python train.py --n_kv_head=12 --qk_norm=false --optimizer="muon_variant" --lr=0.00849 --batch_tokens=[65536, 131072] --train_tokens=1341000000
MLP neurons of a small language model. Each row is named by its layer, matrix (gate and up: input weights; down: output weights) and neuron, and shows model dimensions 240-495. Each number is 128 + 32 x the weight over its row's rms, rounded and kept within 0 to 255. Numbers have three digits each. A neuron's up and down rows have the sign that makes its largest values positive.
After each neuron's rows, "fires on" lists the tokens most often at its 100 highest values on Wikipedia text that the model never trained on; "fires before" lists the tokens most often just after its 100 highest values on Wikipedia text that the model never trained on. A number after a token or word is its count.

L8.gate1183:083073091141155082105163147188084065122118116051158117166148049130143074182075083191119154131100152151135138083166133167179145105086122154103132145140116126120067112140119161130096153153135145169107195131102144084178140099092116186154172169128114136124205144102127136108158151153150162129103161111118164107165124154188099101117170114179056134155057074156083134103103156072127084118113107115125141160146135128126110157159162117074154110129059128167111136104135121147128165144162140095115122081081149121176091061137073112108117119083127146094131097098123071175131127096109126188167106116107062152128121109137131150139173121121152146142144109166071133098112125113112149111137157127106112186110145154134115159128160087135119211125069148128111081102114102145133109117184172
L8.up1183:094161118124142149076096110173110100099060104158099195123200070087156120154098154130123099087134051174082102077110133135140194120091076149098151098118148128091166113120133139101138155142139086110157128109103141096181104134121137086178133136166140106157115082083132117132119133188150154162096193162134145097112114141158094108112118132138149174165126087100084128147134093115175135116104147163132130122185168155137154171141160080080177128135138051123123159091084123130134125162117145057103191143111143106110176107145079167150150084096107117052063166132152103119127162090119153156138088114093151107112109112147179127071143166138146146124179139123159130146169120168127158113120126172084087173128119137099093144074146118119154185123105119155118205086064089156132161143178129
L8.down1183:113119067135157103132120114107171140107138146097150135121098078148099101167167120150060175166127179126165091149157138148107127084153116121127132136159132128058160130141177124105088124185163102137117134150114144134106086169115094226151143102123178157158122141137100169109129120113090134154080120167167082120130112152097090073169130081140063116119143130133127150115104168109132091121105133103144139141122101137139120172097143137167144149095080159093140121124190117106125140178120132159132115144168122174227124102192141123118165122111069153207200150119134135099126143107121144069136159141111142093134027165098087099145116068176169103124148160163063088110160144145152113123183148128149066126139108106166148191157169144099152149120136155140074113124101130088107077117110180
fires on: " of" 21, " in" 19, " to" 12, " as" 11, " on" 5, " it" 4
fires before: " the" 36, " a" 10, " their" 4

L6.gate983:116122128128092200159112141176135162156106135095127158176138141137180137175080155114109125168065120172123144084115101062111075163153137170087093091128163120102110161111076136105128132139089158131121120119106159139113119144112196117155155134101147131159176048076128096106107176166105073085182117112130127193101125126118129141101094147131114141187143133115092111152095134107155132168112155144139131127173087106140171155193140074115139155121114122115131156091109120108090116079139152207097104149104082138105090114103139122100140097122050048131140089104112131037150100114082035085110173120124092108132089113153156095175164111109082150109103170163136115124104123187110123127121102106145160136090088136141129148152142119173105165165080142086112099139089134104150084139111125
L6.up983:092105102167107138090067149127103116138120160095113077118118145151173209104132131167146139142100117134112107082156120105137080154126123128094127156121142101120156144073143074157091117177114099154138180082105129154129128155116149101120151105132168139122119102119102139127095124154115156058116074128098099124114152102115163137139079136128125182127091139189099094131154131120174102187110090147142117117128115135161203135195073135153129106120101103097100116170075114099092086138115050180180092176115141158114121143091122120095144088116115093063134125136116168120152147187111101115131074148165141125164168097117154095168108175131128151115138126138090149109175129143159161134120088105116162155104118134118073069154106067131162142089064127120117155116077099119170066120060140
L6.down983:166066114137141111167079142134107134127070169125142133168148132122114149125088125073074149097075115179109133111130128123117149123129131188052169163148186108076105161056154127128082148151163113148136169106110102170156158120132124118049189163127134082127105114149115125129191129127188123115144075153114126076090171140152132109147121128137110132146138086168150154127122137082188141183110141176156105148135115140100158128192120086136218143146078107084093117108055065111128089163096115148127162089109143142137095096098151143103095107188085112070057104173129212144159133117072075188170125114111107111190140154103186164131123088146134179198147132103106078112146141156148145134088138150090170194162093132078164117177118170100183155101094156127121196172116102110173115151141160
fires on: "\n" 26, "===" 15, "ad" 11, " ==" 9, "==" 9, " Ad" 8
fires before: "\n" 63

L8.gate898:070181075156151170167210143167127192083122166099177093150116102063113118138110144125144151110106129144163115079141114176141142176135133108108163107165142086102145151097147119161160135108109151145111148135140125115117173176112127116075112085091132154182159139110120097115153075172102060131106092099236128119094129108120182087058147159130122115099111119085096118141125164136118148074073055104060098151121162094145067070114094113115198133183138155038067125128092054138117133108076184119105107212135067183123132182118172132079123127073053196115172123128131146107124076163143129194134172182141139107100098187080144142049149136075105094122111173136146104058173085159134110130133134130221101119107083180148132067142172154092106096102128140102148059097093195167162106159163104
L8.up898:116147112121087094104149115151116119079077129116111145151131071144089110174098136087109112112149089180106118165106113147172129163123156133125102127165141132146112158130072113219111145102142116089171162189093109137050150139076157147091130108068185119205147149129138108124094111160124099084112121105143107161100141161099148052142159139152143132175074136170111102084138092108121183102119135099122148103112198136221114145047082121123142137153153080115082160130089121084134129098059181163000138139167128173110135185118124171143149117105118123151172193139095122145141090124196097131152099143098097084145115120108134142093139164051114171153110140089119149133127110104140116106124128147101127096092087113106113133109114088131143141122170128108134092076164161056130128137113131
L8.down898:108088074166124106131139116133116115069115125129114180115087118117168110095102075120148121153148194126198164135138217105000175135135139124164121146141134136164154111140203123167080176095161098115115126106096097129182153082118114152072075060125209152086077106149092092121138143107079083178176124087145143164105174120105108122156119119144113061128102162098156097181131065180133097126129062139102086154127144131153140116097105133117114123133067153131097152128167132112074081118094134137064124144129136162144126187118070104139157158114119109134132151099111138152117103082136173119087130110145107187089183081148118103084120104116110113131149173148093110152133144109066124154124106180178124198155150117169147157175176131151200154133151138133132059074194123162166100124146158
fires on: "==" 24, "===" 22, " ==" 12, " to" 9, " ===" 8, " of" 7
fires before: "\n" 73, " the" 8

L8.gate1349:140145135167094165136152129157118154156069164087100153137118108104112103163168139120165111113138052178138100180131107114118095053121091126087124099157158136120158129093140108065111112150142163108158165108098179127120073093130140141133080115125084157135096147156148137132150087149165096138100165120151089174113102174108182095113086092106123141146140065104120125194080149143131120124091110196167140135148119139115102093160153132022127194161182123118155141152104145163140108167110193132146148112123140145076137115161102107102100137159174086132100133186127105124119122125105150129134149113172085153119136161072106108048155093156112168129084191123205138150172076159081155119113097099128189087131137098151073121212160153098121108172147116185146138119118133125070112153137120
L8.up1349:172051124129097097129126097155115181156090118153156167130130114097165089119174121092100184142140088176154188140128119148100170138134164112079139095137094064112115123132112143153112127179078166123134187094115080159159129131154139137144104121121154133186086115088150136143166213108100093099138122162078177143107126124124199113146130095086152105103125109153175133196136156119141093110125115101090172131174116157151128120148160162108135148135150147136105130184147150173109116155097165139131109144112107144123175124085091164146153140060129136087174122113125135152096114092181088064136136129100137179142136127125192112121112074088174165133109113075209143112187114131130194084158055163129095102117130136131146098156124122106092093118080120133124087148104160106130092101168093
L8.down1349:132129160116100147186063140124162126148143109103077159103124143102168176097075126125111159177199134130167144159047109086145132108223182137155173175092120143127181115130149140149146140119165134140128112174156084132105128215159117111148153156142199167142194115154146189155129124098119180140130112151113135105069153120094157149165139131152193064126102095121166135091102162126153089145147180115099195137192121094063061120107069128147145105125142088114201086135065129069147159122110156123125044144168119137161148068138107156128142107092126128106145123148104145093115152084073108073144164096098124113083103155109105092093136097107149212112167114140137119170149143140111097070137165112127077133082113088112114116107102118155137120176107175156199087127176145144082140082070221
fires on: "." 64, ")" 8, ")." 6
fires before: "\n" 28, " The" 12, " In" 6, " was" 4

L6.gate362:132163151132164158098159197103051149124054071094106115171166133131171075149149120084094118095127142131096083124120118116067170110099137112153078118102147140109100105142095174132104103147168110101165102152119168138072084131162070141084108134112174138117080082124147149094122130123091125124131132160126133098142153115130117088090150078099142141115154162115156159133126100069159157087112148212133157133098125144154108128024145149094099140132062101099155097089112098177117152116046174144109191140135162146166170091094117145098135134098078121138156071160199159106104111148164154105115198059169140076148165127151106073034125119140075151126081178099079156142132142121165135168162159101132146140101110117146169149093148091146155139176224129126112236078102129074098159131075167
L6.up362:117127138176136089131152168144085101114129119089095121183075152135088165074149101056175117139117115146190135122103126113053095101130127159129111156121162145190054125122138117114095137150137088073093139129148128146119135139103138145169140127058118139145080110097116126148113147166168134131191088148139110122023190125110173114177107103091077074131148089146121095102171132085162194119131094106042136173102136096152121122114176177118102183083111164114118089095206067119166156118094158143083143091154152127193172182097099145083103143149157106113124180118155119129111135136153123115138108095170100199122115168141156060139100119151161214159126083163202102083121082145182119130072116107139219152089126015083169152061100147130123180141137164074133133163144119098112178155108174
L6.down362:149122090140137086137093080089061125138101095134136126132080118149124191068136121083134167136086083123148154127128161099123121163164142182127107210128152138144149086086119102130094168119123068124110115142140082145125134113140096132153137141144127108142120096118152103119122138153127135134171086085148122142139213157104134138136075152141099129185113036176138132113125158161100134194110166127099063145158055073174092123107186137112141116121137149132157145124124099222146140146139128125174147100051139129108186140129114109097094151140205155124043122141110144148037162126169111160123118096200111119108109163099170098124119168116149187092087137152186105114117182111084154114167149151103148150089143105119053177146122069140204108139140116165161124169110119171180134146062165
fires on: ")" 48, "." 5, " Bronze" 4
fires before: "\n" 26, " is" 15, " |" 13, "," 5, " [" 5, " medal" 4

L6.gate535:162110139171096109088060147168145119131059136082154148156097109107116132190176135145100178113130124116147123129133124165171137121125100169118106079149239124130098136101136132147120172121112099120110191144141135166160111112119144102121131133028047129117125065118075152111143127070079143099173090151109127065085073130204057120132086136146175202160195107139104073158135183116121105084093049129174073081132068153126092143135138143164138132164157147178162116129111145133087080112123179166166088108166113085059139177137132115139149172153131129111142187151099089182093145101153105141091142134100099103126183103131137141129106113151134116150176144125100172103137106132201084135132122170099091096096191142113216085166161111087120179150150118164160134077116111107144123149117125
L6.up535:173137109125123147117127107147107045153104092148183182185106163163131168142113122091141139140101104152130100092106157143157170114144114160123109122155164139111137110091159097070134160156095142142136155131109126146115133162128152087184164181097067146110162147052121164078163143068115092128156115196142172179144091150084160116151089150153109122228137112144172110162078115112138091080105080146131144163134108140153043142101206112115166105115122160087196105179177126139089188103093179158160128087139108087144111145168121117101209136155096126131144099115144130120157132092117140106097145094124194234127143083164087135167136228211111162095140193091140152144193100112090099150094134127129130132132157105141169121129139087154167113086112093124095114093126173104192134092105133
L6.down535:150146117092143135121053077181077073138163184132083239142136068103168151134131154099171134116121118120107144113064152096098164066120131158125106110117126089124162099077115087121160196200172146171126150132082135122109079127121135146177123177087136149126116132070123138131174091083122135091142133140133138139124066129145148118155086065182136157183152108144186122089076148158125133063088115148115161119113047139203117164142135067164114190106133110165213169150129115129105150116131126123174141157171171134194147148120079116132137160092149124128171142099169146074118130080168096126163198132162147153076150143062142181105127105157109158094103131135179159090149102133075071221127160130126116124120138110111199094155114108148183140111101083076102100074111091150148088134125183
fires on: "==" 55, " ==" 35, "===" 7
fires before: "\n" 99

L6.gate1572:089159115135143133153094157148118169148130153161092114103112145129165202216147132071121168115127101135103093123138077132097083097168152127134093190156177168143128165085147129093183093091101189076105203135113077143078149082114168101110059149155217095092135128129124176142069155119160156114133119131116177156116169126141050062129144139174133158130117126157116192106157084150172114083095091168127087134136148114186106101126106040115149116098143097141118131142098129094145116137088139150103142116139074159132122168152157076146157152132130094103171072152140075060156133110208125146174091099094175135102123157087100143102139147101152169162114151131175170151136115097101106134078152140133120152087138132146146142121093102177144114134119151071130149086124152094097107134125095
L6.up1572:158126106115085075164089154109155084143120121110166106107163112168106100064104118094118147180134092139108094125184075074113111103109114118121137118179135163125132132059137137130116113155185136076096126140097160113114136158099130095141150191097139097102147129089106116124161156068165112109069110132118152150086136189110122091119129142100117098148118152146090076091162145113172165070102138129116126092079146110087121122162126096083168143127166149121143139175102112148110159095132175130127128106096087121148138138105142101134115133134187109097127112129192098116212161087137160111130134083060156146201077102145084141165156183127083137142097170132137119146124057146100103070121102102132128086169099126100158137133106094143161178133103074088113129148120201086134130085118165
L6.down1572:107099167127141115043100132140183123152134035109150132130094130143084117062128085159194199069120151117090057105132035135101133151186066170093135122128115129148092128134089111121124090144096130165101112133098154087176143146101109180115178087132092140134160118169125117067112138106235158102078127110091091119072136189128161107134122088091099127154148114108133135110133097070127099122116149125151096170119147160110138167107169163093146081125103152117124115122182136137143158153103150145129170187050131128097152153080229159099032122122152147136097078178136114135184097135113162096125129067132106123127120135130129141088102160089125195092129098154187117103158151158188091113096141133180080147202109142129144153075136154112124125072117114164172153147147149091148157141148195
fires on: "\n" 78, "==" 9, "===" 7, " ==" 5
fires before: "\n" 98

L6.gate1697:159182104095106129157131170136103107134136126091127205117151120162087156165147128115120101178104095150111115142184057091116134146173168132169106193161168141120128160063181147114100124183127161053189130095107164163184140161178140172143136121130111123146147156114149106123055096062126133112129091229142166138099139146154112097123117089167135164098054081135085147086093128129171121083149142162123082113151121095143080141111096086126126133082131129072154162151101071136081151106098120096162125148121062154093121142164202143139130087086098135102156162096101090121094099102201087110148119104111102163141106134152117139155076080154128082114119129169119124128060120075152129131197146090077149110118155153189099160148087156120122145082155112176118080114122128074126088211154144
L6.up1697:187191150131102079181137137116129117206128105085139171102154130183150164127106103106115076176125163187113086103146069059227143119137096178186144158097153160078131108078149089136129099129127208051176163139130111154144136079188131147149113145124139171122109091116145124115134143121114145102143087157084137125114086109145151097118117109133143185154114147196128123122114074109139160050125104133145100095083088156150088100149135127140155115144104111114105154182114120092081112127155096125162122142088137189116130200178163094138119142086110121151130127108115043100127118098140111171109127140102174139126144083161101120133157131113186097120073141161158093155128103120152094159235131159123102098104086087139150114196107163165129170148165137166141118124114162104117127146151009
L6.down1697:125188149124131120086091140116118158134154097073114121053173172135152172113132121133161085113099101139081147097180111122000128142134151181223182101137070149157115148076173076095103149162134163126098163137111101121138147110129133183157115133104132151181112134082153137096111117089094113144161106144135151087091087172109137088133099072160148157161128119139088106190119101109131140086076158155056163166131146152145119116114106102112177114060193089086143170132124100096125098177097129178125136134115095171144130141164180106130132141097139150110109124132143084134094124113159110099142154144087116098129129050114147168114160113103101125126117127149123101181094057155114094102166115119138094161118084134168115160235082119187133146093157157139150126100149147133093123174149255
fires on: "==" 41, "\n" 30, " ==" 16, "===" 11
fires before: "\n" 100

L6.gate1842:134144170144156153107154133137125140115184149112163114125132087149101121190184115139136091094138124129105110142158120117120152121135192152120142119174210155165184077136090084139096146111152122152095129145178157175166182161104143159082157124101152137171129104150122100073134115067127162144157091128114121119125169113111101131150134088079080104134064112136110173148121143123079107078118094128147137070091090148138137169117094126150137130080069200144107150157119100147089111129157157169144131146156081131112142102156091134155150051147104064062167145086116116073104118150146102085116138125084114103151187089154112113108101166144102143138146116120170165137156170116149132109064121080113157198150178174096122166077149134116108150098124129169070172090124103040062114198130070
L6.up1842:172148130046145101167135078082059119076115118139180191165135121120124122106124172129128129149122135124128151164159131096117106134127116169143157127178133106101137164184183124126156127179118117100123141161102131126118083055103127180142146111082156099109121167058181186090137128137194109078116097156138151188125113194167125099125145125131129127136137121119151119099123127116155134089095112153118111156121130102152108078128064068183165128145147131085105144141118106112111161176175097126170119146120090099122163134090110074195113095089154186176088127062130133115038057109136056109143077123089154157117148070043122087109123153100162081132142173096120142230166125139148131125138123108136134151184170043150115144090173118119126153102136113134092106129067206116071103129170183
L6.down1842:173150127110122084105162088135118102127123168081161202204165079150129158124071114140211169163141089133205118141137121163120155097178117176103164141165131148107194102127161105185164094106133176105079129115133116109174120118080154136125199165093150216087143113155175098090167143123153105143153135171107133142175155210117122137117179106157111110150103123188123194116061150147090142085111137122110094123153132178154150176051138133146185113113092084107092130205141141140090119137112176146097191132149200131124096169151142109156074158098109121158156155042167103146106101103166120068117171088103123178073148115061143130151184178119171134137092139117123141149106132147135118088083121111117088119129107155138163130102107130049119138147079093138083151130098119137123096134108172
fires on: "==" 41, "\n" 34, " ==" 12, "===" 10
fires before: "\n" 100

L6.gate396:103123171140120120113085142130102117092087133078189133125132090165130199120108163101152132168141120129037097131135120103101161128100134141157065117184126165166148083106136124128115177175205156138159150086124122094127106169149134119150100161077129121122135173088170094066127109121119123108064092141123124112087127132137135097146093102068081157135089140143109155133095095179134122100162118148164096063100099103176115138138104127132115156178181160176169162089133129072134202106139154116146133124086108178188142157172125053111155175061097152150162103101173102069163131130109134145051154135097135142113154084104135153161147137085092136176083108139118084168175129142101100105107133087095157118147122180135109141112128127129123157060126118211092148115098122091126138082135147
L6.up396:222131171115105157108176133149108121070079103145144136156123121170139187108089097120118095082148131126141154122123147140090148122133083180143151090178176127119124121126117042151108109113092146062097196077150140140076038155160113145158149115116168111121122134145102143104149153153112114125162139123125114132099130108158135139119120116093132168112125098166152182100124143173105138086151072166135189121173093145161079187087107112119126182142151182116141153115116153063137196090126161137101134136103109150163169130149112091107144134092162113108142086078134086100133140167134132130059115157120137127119164097119115102098140153139061115138102140128129102178136129135155116160178206133146142181101135106117131105142111153110119164109143153082129120105062126104121088134125128
L6.down396:113109136110155117178086108161147122185115143128127148115077133145159138136138099105143127173192139157095159076101147147000087104133100215173122101153114167131127101129193158106134138179101159150087176189129090098120117129143142103125093135116151152122124132123154097172148077088093148146075126112120137107150130129175083119103141126180225151143129119126129083180124105154126103172074137107138122118150099211139110209143079183104175137151154121133167124154101122114128102118108108104170123078101102142118164103104139174148090176150111124147138140134120133126093152144070124123130117144117129138123098161123161143177178107117161114079092144093137076110131145118086124107091084109077111168203137161160131095130112166110094100044046088153150113090090147116132162144109255
fires on: "==" 43, "\n" 36, " ==" 10, "===" 9
fires before: "\n" 100

L6.gate1590:143108082139117110103154094139119177118143150129103111124090139162104138184167097132186195195039071148005129141153133136154126126109115184123120102135091106173162157117195143113169103144072163149116197143086093146144100103137189128158119117108122098177134128102167119098092126159089122116099115185149148216045133150132130160131133165142088175111147124119109126192137090115191154120213094132150154172110110100163165158119103073125056136127123144128156149130150087146154062104125160154177101128060134087108109145096146138116161126159097072101152159156169080132130160140119127180126091143132087149106131104110107139140122156128199157158160079051156120160143101149147077096161140143118121106123110105176145175140124106089233124134170110162120174186149139136167164115079170
L6.up1590:160119141178094112135123120113115173130153133098129121124098174129156160172154140088129210112000136118081124182073126072151148105087147147132120123138169125142091087143200170149140167095121182117128192107156149148041144171127155103101081160144146135184072133137102118178083117056099132109062090160123108100162136103169111130119106086116161120179136135157102121093159109139194184098148150131111113146141097138140176121126101077137133118144131096073118141150140067202071084085163125097147147134123129155152087136106115135109136115154098056126101145172145203141183166083129139175133124128128146124119101185169174111116140181149073127140142173141077193122133097144141120139148147114138075136120155138105168157147138086094159202111142113077129165157102174128132140137123187
L6.down1590:130167111100131080155129168083159118179156092155155139140119141134045117130122152102167134174079116124031131153102125173098103136130153176021186079126089123130114121116142169099179161139090159065214140126109128136134132164111101130161144127189152079145136115122135077116154091161160132104163160135125129111088149139069059136117102166121172085113144170105127140123197143130154121169078110115139140115146222087080128146151125146110132122097129139146167194079156112153198105119100130147138081153133099119103152078109120138121088105127088142135133090102161174054095152105136138112143098048152133172147122133125161104174070170086150128103098151105155096141151208112099080077121159154125147089091156120104137128116176110153187085063142142119128142114144143165088102123161112
fires on: "(" 15, "==" 15, "===" 14, "\n" 12, " ===" 8, " ==" 7
fires before: "\n" 45, "s" 9, ":" 4, "-" 4

L6.gate1814:140168135128051152161191108117100198105083141085151164140156106117094174124129071121124018100180083151169126160145070083119175167140160170117121160152157145127167183095168093105115147136181142041153201187161100125123119138094101124078141155148154151120166111156147115106122170187104116091158110194126122125162088095193107103059114121160100129130145095130121156143164120160133105140124159144107110129147090140086113073204086137177083123158139100086170131136107028084110123125076120180112098127160130178117098133164117152062133103066194143097136111142132037132164137179114118118102177091152102137136173114115151155111108155089130136207054124131195111127082102080149132166133108066143149169079144137174125086096114131177110153111144130172076099133080118070092111144112066
L6.up1814:113162154069152134181148117069081119141120184155175126167178147108079147127098131166083084088109130092133138149131091102152112178112107147112169156106186163145130138056174081145099124153134190079151157115112120155116127123123117140128111162174114107193138140130145123140160092103098094147168168170111122144105140115142173095178164068112108147118106180101128107130111057151132077112110161145126150195133088110145133120150098133161136136139112174171129144132147147049143153100098125108101118132174127117094095128186072132128127200096151132166139135127149046137128091099104124060141153089122181112126155090126168162132071105153093113142137102137068104126167140093145145090146129113131103162122161112128085152109146078126157195137132117116119074100114185067157111127137204
L6.down1814:143066187104142171100144124136060193148116192127148150161175076120104148183114086103164064117161132171073151148156159083103120114121138140183113125152133118134174134061115131101095113119122141100064128120110142085114154061114102132147123148132142203080147089083161170131177097161079160099145142179136112116094124074159151112150142076089147151139171081168174126153127158166151139088103171150155115159139099132167104098174095072125133108175095109107158144171106112059143088107069139099111152108147082166095119139117164138134149163066160124109136100151150093127171147123085094092147143091084122147099160101081110197134121188052114115105168158107129208186087106102090118092124135118122124122135175106151123040096086101100153135136070152172118080099124161117144185134194179
fires on: "==" 60, " ==" 25, "===" 11
fires before: "\n" 100

L6.gate18:153155134101103128039154100083076100171131134119130091140140129114161165132088140064150075174159090112115146101164131111160127102178113173081113074141140159130076117088137121096107075091136170129137138090069110059116105086113107126046112149130114158161164156159174186122077067119092170155131104107132114138117079117114099137113181151173134144132101125165092138120143138181113129160115135149168126114156140117207162137115055076063122093086162160128041117155102138132117126166109129121150141133096127153135118113183122145109185169153169089132152137163134115118142090141100062139102162084092132134123155094153143085104174121085098139133083144111173107132104113105126105079179116113136156170128079161145150108138178131106171162123174139145124100130115094174080143159109119
L6.up18:101148118164108111141085145118133114156095067115172188123123096194090164156159181123132179211168124140081141116093125082129091081123165141189101083137124119149169160055138107125119145192132167109101162148125170142113108084170157118142085135172118090130130161075076115098137134179141070094152116164160155145142149086158152104094126144127062151080139117136089093093087160185184113100142154105071175189172190095145148120129160109148122130145080182185156179110096114141140154100154123131109080150164043126137174140110149090071077127163184124105126114073086086105107131140057132103160128072153102142152133121168126098180097146117118160108072120120144167178113076079110091052156104153104135112098156113142103104154171086167121164165081140123101133128092142071171127164225164
L6.down18:086139142107158137184162106154152157167033095160126146139104126087164154145159136188148150150161146106123106162118158141091189168116135127025163143181109123072121165081186128121096128231132145049134169126133131125140073162151099183111120094115142141126146091088096096108150135162181173135129147161148142069137111174129153150077116113160111168095133132146125121094169067146155162072148101111113153138138153121080084099139061146163061104156167121044149086136178173189114075123098110140162139115185144097122101101164120100092131165131089135138136099136151108152086148124117075110151127106111126105108193152181111105155139113153156112166109187163118118089102151121116110064126088121093147161120116165156112136157142166138093090141127114087118142111115126114095110135154210
fires on: "\n" 38, "==" 36, "===" 14, " ==" 9
fires before: "\n" 100

L6.gate1786:145107124141101077105129115073122146130101132089133224132168136163149128116202147103129072145091126122120162198151092117095099194107115208132178119167127113167139160106149070154142073128098158078109156107120131163080091130113127126103115140115130116172128187092180107111168117109129100141092129104103144140126131141162160084140105139122119137126119092141154150158152153192095127095086117153089107161149080141149150114111071161112090128166149099112134164131129093052158125123102096118110111093068172120174076102168160151120124147047148133100198100083138121150143092062138076084081117129083079116142099060158165129153064157096161111122040152203182158100148069140107144077164140087147111160123124111104111137116095107142115128129142015109119116112060176102145143166154123
L6.up1786:147140158101144085161119133119166118068094076100163176110111122131096149086137142083098080178076170175066111140150132047098090197105178121227181137137196145136118106065159089126176105165102153115172211149085156133150095149109114106059121156127208164133126152066104111104151162140135103128161152146116160139130110109148143122144103133091120112128116102139098173103092108152151094129131153199147126070144130162118141075099150163163078168099100127132108144147127046061125128078154102156116052110123097151169138213150128179161154111121169216135157158070126084134127062103179101150097155113101114140124145172158166168144134152102133122164092192136123108179164118092141105146162120124079126214086106093142104139151124060177145161136101078152123138139101116121165138138158166
L6.down1786:084133140065094105139085114147086190115042176102149170174105083105077115146163084155196106142128141175110115132095157112023158120150128137204095113115132103145134129058178148170208094188144124045163145127115106127129118136096122126122114082113136128143124119149137094115174115188116164108057146154152141145151135103166092115106140078159171094113121129127132134138124040095088103189082137175122157089213180142115067137084149169122086122110117148147110150138167108114095106129082221127062135139115104136103116159145125125144111166140167126168130097108172092152120134127139113144137144148104061166098124128121113147123102139106120172186089176121125168172161146097145121130122174147094087138212118077143082140140158091192125129165078112111164165082156174100167188104141177
fires on: "==" 45, "\n" 29, " ==" 14, "===" 10
fires before: "\n" 100

L8.gate174:150107185116149067102133138070122166067091147083157129132109146113117141105118124189151122115093076173131178099159103113145131149145119093172066116132098090120108084097154088117132121163128139081131154163124150126138135171118100072060140106107104124109165109129128186152136126079134132141132113112127100161113152177137167057169099129042168076192108064124077110117147161122084083148113149100144118133172127105130137138172133076093078127138128136107165121129139078144122107149135181181137160125169158155182077099134090223084191104133131119184143138114180166140086149191108082163128183145077063119166194168134135097146137149156090180175064152185130159080101146151177063112098173117197073090152133081150133110119125155140147095038140189075140159048100150081128100144150188
L8.up174:119130074156073092105110195101061114136106136164066133105132107160118123090116065128183127110157126134135096167161086035188121121147095140071076142151140162132143130136134095132178146147077161067100136123122128176106103157129184079138099099129163069116146144097134147107091196171092178127171066161158124130153156142145141127145109157144139052167108108140186102113129102170132120129117182099173098091144121151195110130124139128157082121114149184149124086103148139130098117157105092144144123125148035191116126160186147130144102174143161134131168137171145074144150184131111035146137077187130157082161155091198171157134133126122105163162120108110155115115126155058144111139127112155102142160174116159127114095111112065156107205128114095151135081106077127100099052110137079
L8.down174:145141205114105156047115176190082152060179120096188175100096151141105143152133149113138205158085194102122111099091202114156161131138108105074091118138121102129141117112184149126112108114142101143093137120140127092113103070152070175145126169130108139179159138194072092124083167132171141168120098125145136127170174165197167055098068097168072145160153129148154146118112160101148050130194113097101175158091145162154151119122147097134081159123160158177074081099134161111156150141075189117172139186160143132072094142099063156167082099109111174150117110124121157170142150159149143098110150165137115136134136155133164140097144121091162118168137137171151121128136130090072157129072116124088108082138056155161167149094097193066176082149155127169176088154064079112085190165104157
fires on: "\n" 42, "==" 13, " Website" 7, " ==" 7, " ===" 4
fires before: "\n" 67, ":" 8, "." 6

L6.gate1007:167158106105070189107127120072106087086120122110077171104163092100109104184134156130139146147174187106125137137171105095102202161130096128204038157131099153122063141082177175169232148144184126127063118152113195173157143102107078130133098113060176099145153142097160152084129115117138130103092079094076144064091152179144045101140139065111098151135092134171167132140108139134155120130149169095060147137067110112136122141112134112146165159121090050138181131139133065138162148109141194154111163161157129157134056108151135112151109094145138131191160100069182110161082106195176147120141179127124127242133132050150165137175166081206127117151077129167178098163176085098123117120140148133129102166152126154156103137182097103173118144112177168148145161120166102169087091077150146
L6.up1007:105163078096033108091076173161124125112138145116121127170117163124125109109146109185127114146104043145098123126155136136168117184075110160172137166086124154115137092057147155134162106120148099079179107129130130172149124108132080100152151176105105153148094178098138137145134192112115168133159100196168186170127166100139180128134172136155104108131141142130160096069112121119119089102113113093160171102109108105070146164113141086163122175105097156110182127105106084128089103147067139135142180173080062099166086139110143148101090127165151091164129115120098092127094107125146138188131126090118079165134184113145043125109130083114125154154077148130112090134098083170109093115157132168139087154134164099134120170128127093139089147121124181124120074100075113105168109112172121
L6.down1007:168121143160090140098113115159127199114118099044100124141108084117101163146111054126159145134119148143094108110136147164120143145137129157073099187123113132200082126132112065131108118114196143156069069125085114113133089051137134146140112119132078095130161134136128118102149149067148116179134141200095135127114169094169105161151107106126072118187182078114125164144101124112107080138169141110152137181065166125155125093089178130064133109087129182143107128143133116255104120166083167126085139152096126127080136112130144101111122173094108114107143149133096087138152120187172113121073146155057103148140116120136072139138086172070107080142142114179114160094150135127127107093064089117130062114120129152142143143082115128131118120129132166140079122134116149159156156163126144
fires on: "\n" 48, "==" 35, " ==" 8, "===" 7
fires before: "\n" 100